config.yaml
n_layer: 16
n_head: 2
norm: "layernorm"
norm_eps: 1e-06
parallel_block: true
init: "normal"
init_std_o: 0.0
init_std_down: 0.0
lr: 0.00154
batch_tokens: [16384, 32768, 49152]
MLP neurons of a small language model. Each row is named by its layer, matrix (up: input weights) and neuron, and shows model dimensions 64-159. Each number is 128 + 32 x the weight over its row's rms, rounded and kept within 0 to 255. Numbers have three digits each.
A block is one neuron, or neurons of one layer that tend to fire together. Before each block is what it responds to, as a language model described it from the Wikipedia text at the highest values.

Description: Infobox field colons. Colons after field names in Wikipedia infobox lists, strongest for Language, Country and Clade, as in "Language: English"; also weakly on word-final pieces.
L7.up2:174115164168096140147127143129164065107058149090118205148131119119181130109055141151105137091119152125118101109101075127161087069121107111170004067105125124168145209129157116128138123141108101147157172173130131168093142099122106078115187156144161122120139117159212080134151148146141143163
L7.up34:163132182113104143110104134149178075112129137077223176132096143161144114141145125135113138115139087159132124154072110116160182125116167139094128080110143180158152186183142136157124113093075168130139147121125148162095112139101125156096150184093101151157116164148150122100152117166100102109
L7.up120:085137115156088153106150155136120100130160182113145118129131143141137143162170083049103125181164107157176088100118113114157178074131089134179185160077109150128098125155122120076026130132132146171115122100127112166137147077136126230145134140108109133144113098168147148118149139096123124135
L7.up170:089166122150091147127125141143113060122129111102124110170085173130100190150122106089172136090148170128149113172072111109155096127158164133099124125142106175121141136129139119061121155105065146172100136155107122144161118050086097179115152102134122116151134128114165111112159150091061157187
L7.up181:139099155166129069102165083092149146132097211127146114162164137077169173175114117182138153128126116132098136102072163159157119134126133138111107168115076099134195099140141114040142115123088102169144100117144134164100099057069095127153147130147135156163118082162148164126114121162120118163
L7.up344:112126136171090130079173197133085081163113151175114122159099107144161134175162167114119123094108128120180112122133123087121157105096128175167160076180048141103153096155128102116076116125090116164129112115099110146105105100160167150181148109108158133152085099147115097108125154094142128183
L7.up463:094128188108158119126127113123153108148086143060206168126093153080159130105171104129032098164112157088141103131115124102148135084169135147158094147152087196118135129144147169144106087160059129133167154139150147165132141136146145117093189137100168147106151153116136164135166129162164063100
L7.up525:132152135101158100109116134134103126119106091132140148157122094104105148105159098100126147137110141177131095170100099145173121103139114208124114160123124232161144141175144109061087114075048115154147143123095203149166093082171083180124139103116124088108122116140091121088110134177155149131

Description: Word-initial fragments in tables. First-piece fragments of capitalized words starting a table cell, header, or list field, as in Website, Candidate, Climate, Lap Time, SVK.
L12.up384:099141147186128128156056121122124098116083118117165156150037115098123175133132100147118117167110097040100088119140058127110112111185138137164141135151062101132095176175137118096122067129148156088125174148122122146092159202091149107136129126161161176107130099092145129160229151160175095068
L12.up611:074170170147140128176118146092121065129111133111101168170108154134119166133073106113074155174080070113121132162118114159173089091166047123160102168100097119135101143155159146106150071067104140140086132083138145150146153143163127152095150125150126131089155154144170117150166161137152156077

Description: Table header pipes. Pipe separators between column names in wiki table header rows, like Title | Length, Year | Film; also capitalized word starts after == headings or hyphens.
L7.up4:162168158164119170080110133138127104121085159103130150145095161084171126144099110163084123148130124084092172143089088150099079144114112102166145102110117181149114163201202144133039130128090137142157140170077161151094130164170113156107102097127188089107163131151175078136159130138118171109
L7.up136:126128161189102150133142155122137100076072116116122098129133129144153173144086101133121126121076178111155093152121118157104096092116116121170089061151103121156143124203126189132108093134137179167119179166084148156089085162096110143131169062172116140120140192123154093107138117178164149075
L7.up144:115114155180095133144178102148140116121117157096133103119080163122117081128114173161062123152078146151052121155134144151104119083149113140172094092155090168135157136161134162090114147106072135167103202071072097189079158154123166106140123124126146138122089088087156075152182171188112142060
L7.up205:142107196163090177138124127076123113081134114139133096116142162113170147080082088160103144123096071151095140153095116156130117066101130133136130056133121181108131189183136154120060120159198150131106209134091114138094172090114121112114155106127105178161122160132091115140111158166147152063
L7.up282:120067155158093154121121117123086160129090088137120101124109178098169149112071145164110144182126136142082107141087099156138117097097143118193097079183090154138086149172120167105065145169107138136094203138098145132137117137170145101130184115130127130130060215196097118091147149141106141114
L7.up331:073133168156096124095162174115114081117069134111142165140127095125182109190147142143107060162069148092151146106118156146104150097105148141182103113161128128101125160125141144087076085151138120109103182132096111154120115160150088151122203129116128104118123163139203121079174165101096117116
L7.up339:124154100152090177116142172098084110163146127132131111142091095116162157049109096132112164161092077116141050152114119108130149108156137165192060078143096155147094164145130198128122141145157101165084208125097124126110122192133194086098172152134124111163124131113103101155111176170118132072
L7.up591:081061151127095140166077175121155142130087112116125149090109181117149138086121133193088155156084134078150150137116104156165120113152087141176130087145128144048087133176138176112082129137164132157134146164103107168086161146143173143112137079134105121090147113156113069146156126119133138119

Description: Word-initial letter F. Lone first-letter tokens, mostly F or f split off from the rest of a word, e.g. F|ederal, f|ootballer, F|amily, and less often G or E.
L12.up167:118071168222166136090123063155159174106152087130139191121101119152078136113156164108055108149152133077138070136118119110166140063161081133171072136122115094101153126160094157095121121156141146136194155080116172132094127115123150111143114105169164138153070144121127161198189125110157172180
L12.up596:133128136140152119099123141118152103136157125121141148190107175144137097092178097137096115126097124163130127148117085163072188085134102199084104078093077075082148151117149178060136110096091098118136165100122171144114110130105187170120117093087148135087113163124150067123193180163165103096

Description: Section heading markers. Opening ==, === or ==== markers at line start beginning a Wikipedia section heading (Early life, Reception, History), plus list-label colons (Production company:).
L6.up81:130140100137093155141135089177146145111128093083141111108152135119171140070105206099075112119144118090086077112120173152108131139186126197176161142108031196148137098170108182144094135086131084170131166132107146133163113160100102209092109104140182049126115137087119142111151135140125103115
L6.up284:133114146215051113157163102135071124128109184138143153134061133116120126084130104144090174193151091132094152175124128126154080139154173139156102146091090160154171139157200131165121138088076154199063139059101117168134197131113141127082130102137109092131146104122155080169153153146153122090
L6.up438:125137140126168194160078093153127119134057146086159132118095169074130162161099104089099177145137101149105116092119131131100097113173171133092143079148126175095099082143182142117120116086065144154172149141107112141114173200138103127121177092126128166051175205207114101116181135165125151118
L6.up551:101082128135115130167145121148062102074107127098120112042127139112147190178132176037135139137117110086125116131132124139132098140152133155146144108169066185068148082150148099155136126115123164147113213120051145156109154114107142116080097158116155096117172168136128156111167133152132164082

Description: Proper-name continuation starts. First token of the second or later word in a multiword proper name, often cut mid-word, e.g. State Sen(ate), National High(ways), Czech Rep(ublic).
L12.up79:146155171117112104155156124090061091118104106116114151101085180066122166085126113083103113107100129153123119154127079136138154155157124174087087086195128131096186113158129131110105111142105194187137179075133102146149104088165139126129158102165120130099064136146086116141150114108169180118
L12.up610:147136205179126152104147091105111174124113087134113103165135150115140097117149153141108147162116149156131095103103102176086178119176107120109073084201148149117156121146161125082051121145116133166120175123122157155182108060136119123095188149132138118113121160126116096172115102084163163108

Description: Paragraph and row boundaries. Fires on tokens closing a paragraph, quote or table row: sentence-final periods, closing quote-periods, blank-line newlines, and leading table pipes.
L12.up162:103114199132062105101148114198136135152071089137144156101086133122164139094089171077082128168104128090118080112090130153146128131192152135161137141121092122133145150172138190057084096141116086167146203129107160128062117149169104152134140104115206076124091122118166090147154135128135141099
L12.up194:088141168168132171095141079156162153158190149123124100137111133103150108130105180102090147158122125097109085129129123167174095149136153145172116116088106177151129145162148086125100176085129146169143094110106099094077097182128116198106121124138193089124118140144192140095161114133127116135

Description: Mid-word subword fragments. Short word-piece tokens in the middle of a split word, often right after a first-letter token like N, as in Naz-is, Mos-cow, cit-iz-ens.
L12.up5:058114178161140122104118113140070152115131055107160197162141079111131142104138093148073191112148135139114115148117085155135136103137058144080081112149118092128129062170148151146107101099126149137152154131187154147090110145107149188138096152123136084109161130154184141156136143163143065149
L12.up191:123140126121159045126113107162100144083055082099152169159136135147145154123152124089124124079171165173142145148125127131141181102167126156102115065125136146116120080138164115118133079082098141081158139146131136163111144087087140136100159119173118099066127102105160121135166183097088163144

Description: Infobox website fields. Punctuation and word pieces in Wikipedia infobox-style lines, mostly Website entries (the dot in dartfordgrammarschool.org, Website:, Official), plus table-header pipes and coordinate decimals.
L7.up71:123127198190081119128099138148099145116091160105158169161133162112156150100151086117112117156080139136143091147090101121171115102126095081096062114156121209160129079151136156118119144132107084092145199161102180157075138083161152147053115102087125078107110175164163128163122154136141119136
L7.up102:141099126125143096104125179141138148094113167165143178150119130145153124113206061150174160099004118128144135119099181115136110084157093140109109126122146178128080145132181150157059115134096098142087118157141149125108070116156109160085144081112152105174094116131183101177138117128180108134
L7.up178:111146168182136146053119143082166099118088177125115131145092125113109173173136097141128144159116169148092128101105116114106093111123134124107117116171135130077086166144157187081123101099128139151181148172089163171103106128133139171120176151136148091114138136152181064159193170077124190087
L7.up414:125180139108129153109081175140099076115121179145162152151100112127156167145127153153087124070084066163076114123110181118134179074128147139174149083121110172100094166183159166139083126105100102125096121171087117135054134161146148123068104089124133133120126175196181111150147145149145168041
L7.up468:125176111134137139129126124120167071098153145155174177169132093139074121156123099114124105115075120148164165103142162118103119119103189146170137165164108174154107130076157168077067129129089120060184087187104183159145085111132193137075139154123184129057149147137157109103176107094125153160
L7.up477:131170075112133146102092141131140170115127138124145127105118136179156186087180066130161152087095158136130145152106160172084111091084164155112164130157117145104121109108121163120069151083087084116091090123130185179066102182125136129110119135107124077140127130111155170067169156093123149132
L7.up513:157058134121123148158153150142143110139137177170139197198127140125124102171088124089130140100134101169078105087116127103159133094125111154107103078134142112098116092183103156129121127123123150110155157117108096128080158110132101153107175144148169148127106146144107145190165113074113179090
L7.up579:144103194134137112112174147122122134111054160134118122123141128081129181131115103073109181068077111140131142097083135132164184102141115183191101082143139156099109136156134145108102115102125117151156143144166149131121142167091087139141175156161163092106095161216123131107101115135122145095

Description: Digits inside large numbers. Middle or trailing digit pieces of multi-digit figures, mostly vote counts and statistics in tables (210,'27'4, 7,7'9'3); weaker on articles like "the".
L6.up339:142105198085143137185122073162116096039124148079143148145156172120204178122164123128125072096105152124121086120155150122114138138155097129141118150132121132039155099132164099120131092152131118037162116106096182186084136145116094105070093144122174143096125124150134102092125158118122152107
L6.up427:155088113181122141160090127134090151105168127101176180126128138097178143127171148148102098091114140111093086052069155101079162126170107130162142125150091145172125125111146140116118004147107116130127093163160107161092127173130102145123119157095165130088145115139197166112148136128111132140
L6.up479:083125124133128153169121081158172133064118140056192137125146133121195173064153116083162107105164164144126115094128137169095111105165145153191124136154072143124128070165169116117124096121164156091116081091097115167102188049072092202114096136129148142116126135140126152080102123163118093151
L6.up513:119118108127148102193140007147126164066160101033148128075165132134164147143182114099146109162146137158098118090075141160068119103176117146175188160131118123162174110184157142125098122101151135104165137099115146146163145092119091244106079114107123082129098149114135127095133122117113134145

Description: Biographical subject pronouns. Third-person pronouns (he, she, his, this) that restart a clause in biographies, after "where", a date, or a full stop, such as "where he studied".
L6.up171:151045121147135133176144060100122150137088153110151148095150123116122118143177068123195114121131149142175147126146120127138145122127121147118169114166129138121185090142202118108132114136163117100167183148092160129100118151090093133131209127174114170103149172147183083139119044099118131156
L6.up323:134095113160072080095153069135076134109099157114161144145138145117114146184134150134157107164143100107116139089046096177140149142167133168125119070140075123117158142197149122138116125141100117090204144085108149142110123128059155124081192183185111131113149115155142138141139112134136157154
L6.up414:164098167179128107113222118144101140155116133118152084099106131075142100158121147126089163117144152123154141100067105150189144124127164162179139087165063136186118099138176127102136109156135136115204180123108160161146136118104148121119168141188116160161137152235105165106079107149137110107
L6.up415:098121215168135120139192110141138118108011123086132125111120139106143128173150125079152148122142153109102098144073073138160132116165143132129138111144103107148129092179200161122124120124094137080153197135085147145151106159083154097106182184182101113122125117133170105176154076148151095115

Description: Nationality and demonym adjectives. Nationality adjectives or their suffixes before a noun, as in an American actor, Austral-ian Open, Scott-ish League; also possessive 's and National.
L7.up12:073152113120175109111163107163153051145175092148155123133154181103117117082123123087058113061067134138147148138118128092112163095165101215129113121138103187155116116169126145092079136129109047107145136149108144156139120120139158171087136142118169134155102135168074102165112099173078088161
L7.up74:057093141142134163181114134172135101061129137129124121123141133150139078182141127063083095145088100167164120145080127129121147101111085133118159129151085119089114105138148137110128119058131173139151141160102165142105132153168076197107150093179163111079112157213164084112169119149108130133
L7.up103:103116101099135135168094091169095061064104104112144097112085149113111081130177159136134170155122153133112115099115115122096166089136098183220180091155124167130128183175131134136159112099088095134094125182077120131146134133118140152103149083146153160075174192149171080147118110207098159112
L7.up221:098094118097182123140127064138088133102097069092150147092118142090110119107134153092108114102084135173160127159149130140093145100166102173114156090173101193110133078158175140119091149045082131122112147144080209136154082127173126155088154072249155086117083120102094151135118062159114184130
L7.up377:076162145149094126120073094109104127116125102117169141113138132097094175119094110155142118168109106116139069178111125142091209107150126182145101088160133155078107075184162169064124121091085141126186212146128101182124130148125071143160170090175111087117096119120117172161098109096117076063
L7.up429:036160179124141140160124102101117148105083144091137125159150118109085123080158091128121181142137093101173135138137143131155137120169069098150151049164069134110124155135139188119118068134090144180197139170090197164128100159133091158150200070129146178099097102168112075113180147099115141085
L7.up483:060117134106111147096129067111079162074174151036124137082150149121114144101162110070105126204149122156177157128122188141165131096155120150114093107117067118128120115173148146099142087139155152133194173150088111171081145133175141126164150147126168126134101158182106106131140170123100099134
L7.up613:149153117171104129106143129118094146128053077057205118132123114080122155125152108145067085118128119179099101093140139115085190113130139143160107025115094179142174076163122169135108082134107175172188158109126132142169082095196082152166155107144129137131154150125107161107131133140177133114

Description: Table header column separators. Mainly the pipe after the first header cell of a wiki table (| Year |, | No. |, | Date |); also "first" after was/the and adverb -ly endings.
L6.up134:105138169136099146143133083148064140087123107028138141082107130151155105129104161119123197186120124139208178139116112172147143141107155097156121096143101142113119095151156071093095140121080127085114124101085114173102178103149163123166169122182141107078115177149149057076137154157111173144
L6.up224:133151152153163155140148109102105158108152158113210146137118157092157127143172091132133132184128079081186172140111130109088123093116081188159202116112093165079121140177142144152096114133125123093139128157070095113124166132200168165145194095080140138106118130153127074123187048167087162166
L6.up302:101115159125120131143090181162075140056147153128142130078131167144182149149105145145097128121121096102152163060102127132150167163102168118151143093076088132090131179164131160098122140129114185135117143067123103149138160145155133124139153174132162135065114201168184100124214148158036162080
L6.up372:137093186128147121160148149111112090087083115083128118092131128094198194089128167122130113178132134093150158124161064159132152153134135125174102106146084131103137105112196133081137116064124171179084116120115146164074077176107119099111157139185206118078159200093187059146168128156122128127

Description: Section heading endings. Closing == or === markers and final words of wiki section headings (History==, Personnel ==), plus dots inside website domains in infobox lists.
L6.up101:109113126159146173095159126124067087131079140160147127134102131126172100164135130080119107115070055175202162120089106096102126125138168144166129099107067160137131106112202118080090104111129142154162137136122150176136115157092133153058179150135158141141172197129111089124141138208100052123
L6.up197:128056147198124119117151145132135085153113128168126129131188162081119149137154122050097111171121125155139128063077122096130193122159089119118132071152109188145092083159152154095032112129070136103166163138134157143124121103090118124077189090145155082138130184137130116130135080157134084170
L6.up322:132087172105105166086112127142093089168096167155166172104071140090101115145129131142157104130058138122117126175087184081127138141108094147148105125120107149078119106126143108113085067107106142162112146144113175162088112151109099134080153110123151155062162207134154127128136109088117168112
L6.up483:129077113200131165102102124141130058142098092127140162111122169152161133131181136101131082124048140143142147170109155125147109106139106139125157094057125170114126161153161141127075114087078168161131156140100131159070085175101080200061127075139156127136160176165102120151154134155120143114

Description: Table header row end. Mostly the final pipe closing a markdown table's header row (e.g. after Votes | %, Score, Ref); weaker on "and" in headings like "Early life and education" and on heading-initial word pieces.
L6.up68:130120193108120093145136136116159101157128154065130109061158140063153127116123125054145115186144194128086166194135127118109125165146092108146068128157090161144140143133173113111082129134119101106152137133082160209096155136137139167120086110218215106094109131164112103156142148180153167143
L6.up126:161096153175087139161185163113137180126108140075112162122174173112161113142079101155100084150038091101154118087119147090122074121161094115130115127131095156127125172148196100166183162093144142163101124130067202171090097133140116141100144083160134147168145159115117137137119149148113127141
L6.up312:173116138136104128121157121119113085166100108052148140104077085040149161084140159118105101162114053106105044138124116104136157130195145122166102108155093157089190132127200080112146149130168106127142124112089165206095119135123134106125131150121188135094146107142132153119155128125137111107
L6.up439:117106184166101145123076133149132112163112144124139147146169131106151114096137104148076133190123127161127116167115127067124114165111126116082124102092095196131153120135141138136127141103132141148163168102091176168103119117110127132090147083138127103133137171147108115185150162163152156134

Description: Mid-word and mid-number fragments. Inner subword pieces in split words and digit groups after commas or decimal points, often in tables and lists: Mus-l-im, Ari-z-ona, 10,12-7.
L12.up334:140158135136083106178135084168121169111143155117105166122176101176157137127174105121155097187145110089102164129090180103093095117087096150117112121116129190107095098171130180098148122103175047165165119120077182144122090196137130125132170154112153103126173154169080120108119099081132116155
L12.up548:094161066136110141126124068139159182147127130121192176073169138173091204139120129116139134158142113165174150187116130129127098111131084152078100134092128127152139097166158117071131120079165126120164115065140144134126152191101119183090126141182195134150119181115105149118112067135065068123

Description: Mid-number digit pieces. Digit chunks inside multi-digit numbers, after a thousands comma, decimal point or opening parenthesis, as in 5,094, 59.4 mm, (38.58; weaker on also, few.
L7.up29:128117131209044159129091132121088186101129179151156151139103115124127152092127130132103103132158126193104065150124139096118159091130098156162110115144072133059136050161106146124111093072165169123120103121126094150099152093185136209135147136099177145113040129208136123159150096112133068124
L7.up362:123132189129124100159078094148092155076153144120185086121151095118219131106150071116105086130147135126159094151064153149091128114185088128145131147142041145164148082178142139136136097140144091103155110053165124155146099140112086179124118111090178111153123085169135166132121096119132069180
L7.up373:089156138152077107134091081162115173136101076121145133073120140134175157086155188140096118152105173119075090110137110151087134067139158134185151136112140157141165046162105184134132097120174089135107119160152160157098148154138112204090096055118150139175123109121104106093154130203174090081
L7.up408:132115164197094043097136105125146068082147119140144129132160155084101110106194153148141116178130124117157150086153102111157186100158134126165127085137118125122167151186124156109124122160067068158090132092114111166089139102147171148104145200104144137128105084155112132126174147151121112098
L7.up428:101164112134103142152110098130148140110097156148185159116163172120128099106128090117153175147136152156082130117123112185090092050139119144143143119118123099086101138179114144154063117084097068073190141103128165134085206108186106170147141135125133050120060165150174130123142108081108041112
L7.up432:165131134154127130099133094130142122119152144108174175086120135157153128143161128107075145123181084136142091130085180150151087082108087121139135154139099150118126076126116130125146103076199124114135104100116094165110193104161133187091198179122155113193118173171152187109128135144119080139
L7.up444:152139124185159081194100086141137073069147141096153231145144178112158133133176109154102124139146067118095073150084126153084170105153086158188121141115095152147116148139119160097119101102098096185114118133163133168052139152179131198091127129100168125143091147154158095114159129103118097090
L7.up564:174124114208106099121064136127144148104107084112137192092086171052126150090161208136104087157158127169111139117096159112089155082171087184126162107167119127069180135120097157084143130057095086128159120152136152153068107128174117148133163110099138167101111135136146109107145103118172134126

Description: Table header separators. Pipe, semicolon and line-break tokens that end or divide column headers in Wikipedia tables, such as sports standings (W; D; L), election results, and stage results.
L12.up277:144072127144073153142124181137114136120051140108180131143079146128168142135089119156064106088168128093088124116148134176124136106144131103180128062158050150179156112168152185068115114088128080137138153124073117187086134163095125177117083125105118127158145131138127137141185143116128114089
L12.up323:148101125160091153135075163139091121145149134040120117133114123134155146073162079098123116130121121143094121081135090132115108125160111125144096092121079132054183065154148142086085117134138095178146130181096112164069123109205150128118176106106158097114155141151119144134169136102131094098

Description: Clause-subject pronouns. Subject pronouns and demonstratives that open a new clause about the article's topic, such as it, he, This, which, often just before was or is.
L6.up409:116122145083124115102158127113085154121130125061139081090078118108152148119109175116143125084115129085122138065070112176116139132177175185192115041162072144131139149173177088109180093123104127129104103073105106174112089130127105133125135127202190157150115159165133122149178152139163160125
L6.up475:135106113105157086187144112138025151093103118104151135140123116114165086176135130078179138136164166098138177117099096165073205147163148151194139149150086148098139147155186105077119099100179126146128104099072108155134126118137131159130144077148177088110126172114148134139154163130099124077
L6.up510:126080150149118091122176111132113150121147215111134093124081123073135140154171076126149124110156137053179129130119147123167126109147179144144099087121054125140144140107188098112120103154093120222137142079116123170170087091105134166071137129192136147120127133166176126151143136133117167131
L6.up568:115048162109076048131175149128057118094166099145156095137103169168140143148102127115182124090141112172142135143116102189106157108155177174199143053157091138158160107167194116110120119119117145183125103093105138172082117163109176132124157115139148143146123182133156099072121157180082143078

Description: Mid-word pieces opening sections. Word-internal pieces right after a capitalized first fragment, at the start of a Wikipedia heading or paragraph, e.g. Ch-art-s, A-cc-ording, R-ec-eption.
L6.up157:065104138181134108159134079107057078120125153112144143109115118093160166099145147130102135106132103071175110093129096123161122125160115111139140132141074119088156094127164094059120107100085156180106111114127172174099153123084180137096172127189114133101108197130156154149210132069159157091
L6.up178:137135117190056130090077113082084137125089110088110152092129105100142125097149133114141133075065160075191106131120124134119126076093156157142147142148089169073112178152171118111138098100097122177164113168155154172127083122153136124123166141174181132113164170143121186148178079201103145145
L6.up357:070122138160065162137108135091115152138128152084149117128055098072126170083130098111168146116103141140138156150078092147145095097099168146174127123105101117089113171132183089114126057120103124135088141093129171198121120163132121133085119172187157089070149169121155134125188193119091131126
L6.up533:099135219120085058173136128111142135160108150101126109115077119165177137090100110132160112147109137092098164109129132105117117090094109128151120118131081145100138208231132096108163092175094100125073169096133178171093169154168163151095088115191146111100120200107174090121187173092143148066

Description: Biography subject predicate. The is/was after a biography's opening name and birth–death dates, plus subject pronouns like he, she, they referring back to the subject.
L7.up39:137168130090123088115112125155085076100171176086117098128060109133119068180177133126126129155175158043164113128178076170139148106150131161163192148197083138096186098105158137141136143118116116128126137126050120143110154136156140147107124105139143120096123108116202113127142064101114164160
L7.up53:160130156155079136098132090097139131115107135108176139133122116116127149145125088131129141145108156123143108100113206146133143115233127169128110146109082174109145113162189176089126085108083116075146134093116181154074132137130118157121155121148154150105124139166159164173149148152147140067
L7.up58:145137148107151135164166090112160125115109093061138082171092156145155149156117060136169134136184115122128149115177119147128127136111117115136177042143073102165100093148200101124153116151113103131169092140085162182156165111123163168115075127175146140171100123127190105108137139115141130123
L7.up63:155096181157101109139152130169102110098111128067140120105090086127148096126141122168088135227110110152161096158081070167181109132163128111119144137132103129151127130092145161162157136175113098211165120153081134147112131118152101125149150120144174097186081174165145137145141108128148107089
L7.up139:087118185081140132143190093135134148153110137088110145135116127109131132126127120148118102080123089097149201103102162143137101100196164128134143123121115126155127073182222147118108147114127163076143146082117187153165135089097192095113167118126146150126157146112141204126118151139137125155
L7.up151:071115189100126132100161061133128125100112128064158142160130140136151149165130152115126148118169103098129133106113189166187136122146118135131118130102112128057149125131110142160110128105099134115184172066142187151096154169140117142113184174204159168110069208118111134121156131190097100079
L7.up199:146093174121108105124191103126127122103121159133125132184133104144162091182161195073189109098154110147147143091073119127153152104133135146122104085120086131185168093108207067128133141141153120088159161150087159145107086091066094143122173196173156162112134154171157155112116091130101111158
L7.up264:144145179110091123174178070119152104156081149106139078130102124085129108157155135078165134153142156160127088194133123105118096121175139123142118099095108149158160094159221115118118120092134087090193204078128199154137106123087129134082147102161146194137092136159120093162103088182167166129

Description: Table and section header words. Word pieces inside column headers of wiki tables and after == section markers, such as Pld, Goals, Votes, Rank.
L7.up66:132195108173129122126071077151112122122094157072154139176084119086160114128164100167108101154142093083129115103130167126071118122123170115216142082162065154132133129126165172137129107134113166110085120137147136160142100170117104093125127107090189148101147204076115125114181126158108182115
L7.up187:114087180168127143151149120068136110126138140067152135126103076103187142160153102106071134120073084145118138076102127138113089135122135123155096094104068179137192118177150174110076137184100141103157207122091140184131103066088204113110144146147131150066126138135118140114157159162147140112
L7.up196:148103134172136114112122100100118046128128180149146129142135142146165115120139084171110102111044121090097137124141098150083148121138109121132128080182054182071109124143187146135164118163185090091070143146061121197102117133116186098102141148137145161159155140142135132086165145182144119070
L7.up352:153104110175140160185125154113124140149129137095157125184074141137187226114091113153137100115136158124109069159118127121090124123151115096179126100109037147157194110124117120148129129177127123166080126124096103174055151158110152122155135158151140120100143121065080122067156163101104120156
L7.up407:174095153144116161132145105095107122113143090113143081087082148141182129116092105116117097188119126121058187125136115200093097111116149119134144089093103148135173147124224185154133123171149149161100187101084129192099128149075131110156118125087200149114098169112173106088207162169129154101
L7.up437:149113104208114178153136126117082137083141124109193104160097098142185161147135058121103122103107156123112088087105135101070092118098116112161164086141026150081083103104179132086114075154131130179141184140131159183131076142116115146105123089158169128139116132097163109130131124120168117124
L7.up509:119154115249080168081097131094128083141090118118132154190110134163160157158132089089094081130059144144087113151126132148074078130091140117173155069155042137078141132168139167111118103150151102127121114108078158141122132133098157096111122134154141130079105159084169140112199120152177113101
L7.up635:120083112192128137123171161077110131166102142123164165126064133116175170165139122116107076129093131106126074153122137135110130150123134126129112128178083129103172148093211128117163079160096066098159147126143112131173163137119189120116126165125139124094160222122138092174160149163173139100

Description: Structured data punctuation. Separators, brackets, colons and digits inside Wikipedia tables and infobox lists, like table pipes after Total votes, Beam: and 1.76 m (.
L7.up19:135134190193092173094127129146189115131102110134135178170112118119152153156116173091098096137136182107077131144108126102131143101103060153174095104150149186107138161144112136048090018097179166074147094140142124178111123134123097180134175161102153119114124150144151106146175183167084145114
L7.up80:120070075175147114128117151121099159094114118112137167114061120163153171113158160153059118132045181111121098094132158156090097017117158141105126114171066133171122121177125160149126087133038115114129109148160130143135145198138133186157143160073112146151121138147166124134151136145124115109
L7.up146:137136178126075132178159096113178077098118175159144198153164154147217107123057150091128113079126150150153109047078164109111147053093062157131132120116119134132143185152140134107127107126111153122079117158137168142096113158120127109145147106125129192153155133158109109098154111104101138116
L7.up189:135121174144075159151128141144199123146113110144117142148119116136218120153116142121147112117071151121100115112116175117094167095115142131204087097124085165160102149173124165124104111145090166115083108171173067162094130157058151124148152111095225146138101141175129115123134118142087162102
L7.up318:161160150169091160162109123101136105157057107100124139159081148133201108140116135162096101172122142139155093064109147107097134088104154138210110119099137169162143109134158156112104141130101135137146134115112152136072104182096174118129129105112208140156159143184079097160183142123077097114
L7.up385:134063133130093160109163195103161096159147092099157107142083134174138130162106188135166156181154120140077126162114158164101162119107207147162135088145093143145127195103136171083093087126091145112126112114157108195068073129087132140167176175103160112097122145117171116119196180164138144128
L7.up533:117152197162114098126080113173149089071121123125165156083106121205179131101102178086089147113064200145149186127096154145097153107142115104142148108107100176134120134146146167129145132133102085178063118111139137169068140120151093135151142142126107147155116174132112053120177182153074058088
L7.up592:145133126217121117097134151176133108080081077060162176091085123177225147057110157176087146124144129152107111130146102134107141128110147177163121148084082163133111057134131122122122146161118099110132089107077119175109099121096101128082125099143189135100165194102132096100148175170140094140

Description: Table "No." and head nouns. Mainly the period in "No." as the first column header of wiki tables (| No. | Title); also the opening piece of nouns right after his/her/the/a, such as his f(arm), his appear(ance), her second.
L7.up20:092088151139102164132114087135184085082137140113097146168095176117136128097074131120117110107162112108151130092124082119074168048129139186153121122134119145105127111144141173096085100134155112132172160148000099179143142095191122129154153175115132101177093140156088101150163123159119143119
L7.up211:107125094177132102153136123118158130130119136108128179103135115117125141102142145140111148144145128063135078121159104122132154120207095124188121111107171162155200133151156163067125116104160126158160142101122134159109107127183123147110128137083157053120137073120125084103205128201067056146
L7.up224:093150206133115129117145110147113132094061131085144092131101174132134114159079165141168151078114164072131125065152152138152170109158155191218111121166088162187161138127169113111122110179142110109108180039125150185138126140147113127114130122122210134114138099117102103093178153158075149148
L7.up251:067151147102117101141162110134094185083111072079140156141123173086145135055155173084143127104156139060166041157151128114148150110136107169171071103148069103090125109179150116124130140113044121182111107082099138169075145114087116155143108153091197115113088100127127213133147138096121100148
L7.up276:095165136116156114112125107127127092082191106093146104133077204107108118085148147122129128152110145101143056132103134143129175116152120178161083082078126218154122140121148189158141101144117150121134189054105137161113119161188157129106109137124167153096143147206117148126161135181099080124
L7.up438:105076116157096074116168067123144116074124157098139146130110139141179082102141132162138097144121127102163100145164184160089162067153097166175113147126133156129192091151148140109107099196112062081110216123109110143134174169164086151082096117099151133104107085217136154102141075172091089125
L7.up453:104169078077181128190164127106159105067172082140136145165063190147083171150081097127080147154126125118163065106083131117062126126120181171130133096135147170157174128123170169146087130152057114142140112123070176128104096179199155160076138075131165128097087119072077148137179165158072117116
L7.up615:050143136138072134132147096136148128085101097121125096141067194071097124069126166106132144091118172054144063104151134142120131099150130136152092136155123152166144140133153161110133146175112079157126118064127130137135154099205167164093154115145157103143096104149114129112157141174062163124

Description: Determiner after "in". Determiners and possessives (the, a, its, his, their) right after "in", "during" or a verb, opening a noun phrase: "in the", "during the", "selected its".
L6.up115:140166158150080130074123107163120113115073136061182110115083112066185121128116154153065154117131182087142075131135174156167180127116173114179138061157091163147150140104166145109146131113085140194180182080135158132101077101136112151087092132183133122114121150165088155131144081193153073104
L6.up199:106090199186052116104136095143094155137055154059174160070072096109162117128103140105101187175136157139111118056095212096197165087118095161115107123135138138122112176177139138096107107121108078165153170150125122159150160105125102164096175131154130102161125149190139172162156122139139166120
L6.up353:148122173182157097121122114134129150137093122058180127084115073119130096058185107156076131152132149081137092094146122144091138072156084121139147108178139251126138098111171147113114129118065100125139198140098162144127143115186111198082141069195142112098172080142125113157124075160131126127
L6.up476:145156120201130131108078093152120178115116089073194142085098157077155141085175081141088143118163162077097112108166099138114158101174093111179138103131060255102138124137140147115122124053119163176156128110087171131114167121177118182115122104194160107114131100140113131155122057109082086123